config.toml
n_head = 3
head_dim = 128
d_mlp = 1536
norm = "rmsnorm"
optimizer = "muon_variant"
lr = 0.0134
decay_fraction = 0.893
final_lr_fraction = 0.0
train_tokens = 520200000
steps = 3969
dataset = "wikipedia_en"
MLP neurons of a small language model. Each row is named by its layer, matrix (up: input weights) and neuron, and shows model dimensions 256-383. Each number is 500 + 50 x the weight over its row's rms, rounded and kept within 0 to 999. Numbers have three digits each.
After each neuron's rows is what it responds to, as a language model described it from the Wikipedia text at the highest values.

L11.up1090:440485528464533526555549612579471422491559441538449505559505446492618550479455473518529455500454565468540445563467558445424438511434390476513480575412512467648555473495533465489507407460532445612468608488539466487515487408516448535537574542506570523551544523524548521477505458484466536517429456558510545414464433512519565528526533470580515494560545424484433467468507467478495435519470
Inside creative-work titles

L4.up289:511495449516513488506464534441474433482433541436458538471456551506495435559481451534517490531453402434524447599459469482537476512472550515510497508557453533517480528555467480505520419475518467471558496504487468556553567387516408477554414496480451598499406469509501558504552513558571593517499528408548547469449443440467518557485545540541508481538568558549569475501550501540478418452516
Career-narrative verbs

L6.up105:521512551487501492462544425516549507579513453487495586549437505454423503418412465506478501446497469515536457486471599535464525510449435499557554473500528476510599474509510554416465473452514472514578493536453476391486467469599557575617507516468459429473493437563427536507511514500496521494500503565449459446564519481454517435522547575596689486493511448462503510487527561492414496481540
Heading closing markers

L11.up80:506457464473522509565559553501470519584493564428345476446509516523545522516488493544513482530508442507479483448482573498484440513412481500543532496397442495517546531467496501449564434525477459464487384525489584509516533492523554497469520462502529578504437506504502512572579530459608544495546494420463401528460451348647421477518478652555454477471436503578504527506554449472518601525485
Proper-name opening tokens

L6.up1246:519488548381541645524526522509633510538434418420472491516516544406449470472468456473505554506519559404526502521520489553510503546501515509522542605478549598489514594546504437587537513483482401613425460522552426486517512480559528622517468485504621551469476506527519435515533483492473448495510573490589502566497527532429513443520435435567517477436521476417542489549505538557517494542539
Mid-name fragments, place words

L6.up1264:541502429472547554443476479483497484552540547551563546442507563553619507591530445506459542452454501490430421533547521393471521628503496397540384436532410459487483445497534514525464509522529497533398435489476468492501572465451444557534491605388472468407455487447393460469481575519560592397521407490470530425471589410468498486487561486313490534566540466506471449414509465564469548442521
Person-name completions

L6.up500:530487465574458512508493421473473446571503570536476460509458515496578477567495521527510404558456495548602473466584446469460488578566573440486545509534510434509550462484469500444528393466541433580500534468542510462567502478506508544487576542533455505506499531480534506450505446417482502516514477469527515568486480540481542517490508464573530509403464481516528430477528503485465491568414
Mid-name word fragments

L4.up93:463468510532517515529580464449499469494430542483491514427528536404404423446521503482474534510352437538440517531500505573430468549539560481422419475530522533505507519482452494507454448597503452565460453434402460450521482480495615586488560556539528501534460463546473466535308542502489469517501415482474511514493601559459548399494454449486350504489520526472486477525519511443533482494488
Arabic name particles

L4.up1019:484414496444475471502530489570440450456569440505513556514517457541509462502489573466508519538452493472475582473484480520459426598493520447553515419478505478463583490511477517525579437447509564456431503492450432508503511447500452481564532530414550499562581532517493463518539499502491597491544603541444458416526449532605608601563469383465522549502509534481610549478487510361588520460490
Title-internal function words

L6.up1431:538486578534441520532550563513422500526494386426461542465495533529580425498513547444511499565518486544422539482572517505510445488538545481531479518496468497499454545499570402624497560523511491547664616476456481522392501455496500448613481505512522547588504509546509524504487566523405482424573461403541507507418429411493504519536541510511485540460477420495405393463493581481513586408505
Post-name connectors

L11.up1431:502461528519496421491438496473490521511493512481530487460466440464403460435493503478512513451394498486418342488494583476536622444531579433526463570511550480507582496485528527466559529554497502514502529453454489486454510525541496484465489455528501491561509423493457493486445529501560544591511551398452563505533495561588467473587514510445555486517500472470440537511454523505491409536500
Her and counts

L11.up1156:501529527494471477592434514389489514506461504580505465457546567515508542503499487542536462531400516503492503530432523510493458465455573476490474536459504553566506483467597434394445501517440376464506412463515469591575489473516486467540535452476470484499472443459494497428402521519530516480456528434518391425456481476544540549475523467452533531519489539510502414443529524560555509512434
Token after a name

L11.up1513:489568473457438575478516524440556500493473418492468491381479752518425487424443531503478444510511492478456509510446504441467414470477381490581512439497415524479564567458522552461573476476583494551522501455498537440547476477509583535530429606512485454466529551524476474473482543591503532551521506440633554563525551447497443515608470453475547444514503551596444489434508535418492556528538
Modifiers and connectors

L6.up1517:392474540468500406473504545492510424483470441423393544489522527422480613555540545493482449484408489527469588508489424451398534460578490406510441481450588596409505475570487504563504507398552556518617562460529522490519572463418526506484565583544605459496477497502420493444447417567580451510497580522499520528465556441577483461541520393456505526478606483439506523554490453522498485528521
Title words, comparatives

L4.up1347:546545553529496596463435517425463488470502513489503493457462501500519552523533561487518495545546435525464472465557546477514474555523501579512554527454578469487484494507484550417472470415573504434516530505555478509489571456528570449617502485520429576511600386515464519523490519494513510512492570577537558562492563525521458510495517529574469466496596467439574513492513556505492509393482
Closing heading markup

L11.up1535:563531473435493539464514541571401498538469464500502509522573501521465383553517502556456461486551386528436496509562449483518559501500482479625516579521633536447556502451550475481466545570560529556569466448549511587439512465496480540424436551601408517506559528459428452587525537563537558507564485378579483456460444536504458342476426467510656514479454535442519498514515591513522431527587
Foreign name opening syllables

L11.up74:533467536521526491483547535520570503457504536506500454485494500578510537459452606459516573489525554509556433480510505496481510503564453522503515538517548418519434553420565459547477412601443467486465422445579475483512531504548477516495521498499522494529561578506474498485580621506475416535446535476509487556471588521447562509464518544438511535539500393516453557476517468563477556471458
Wiki markup delimiters

L4.up1368:544518515507541505441594612470520510572538469450501528566479581483452436465508409441545486516450513538508474526533535453491573498443461383490487536457558508474487526436501529528517476493470434516441446415468484387479549435489525391515418361511466513528448547519464426583476503450571521436426560455538431510518543526474443526508398584465439650457615521450583581492604559489468470477578
Coordinating conjunction after name

L4.up658:527502579514427514516563459526507496471609581468411437545468382500453521486540449546452446525491572543479390453501459502630430478505512416527542584539519482401494542556498553536499545502468487515526507518480592487554454443562529562477439496554459518509614491456465482421583441386550448478566566494563480483472494495627506571386499491482495621519540523508527510562410519464494415529510
Foreign word fragments

L11.up26:519421480512556473552392401438549502469528504484490574389487442563514542515538514461478506531448546488500516533511436421458510505453558444563523638531404525414559449526494518476482504532481516578510435499506534439501486541494452526461550492422492475490470535435497425498513519515507472432542380439471492557482561449497584464504556530451614437583625461546513512421542577552579541483568
Person and female-name endings

L6.up1381:642552506539518485504515476429490456478533559497495446479462428519442454600469489645519481448498493550504565581451480469491561458547459368465522577509482544485403521533538498450537504510505403357475522417480375578434460472468524563452477477560503485433508573392457496426521491495488508493464547432516582494404463433465479430504451574539509507604516508443525563472554499573496500481502
Intransitive verb endings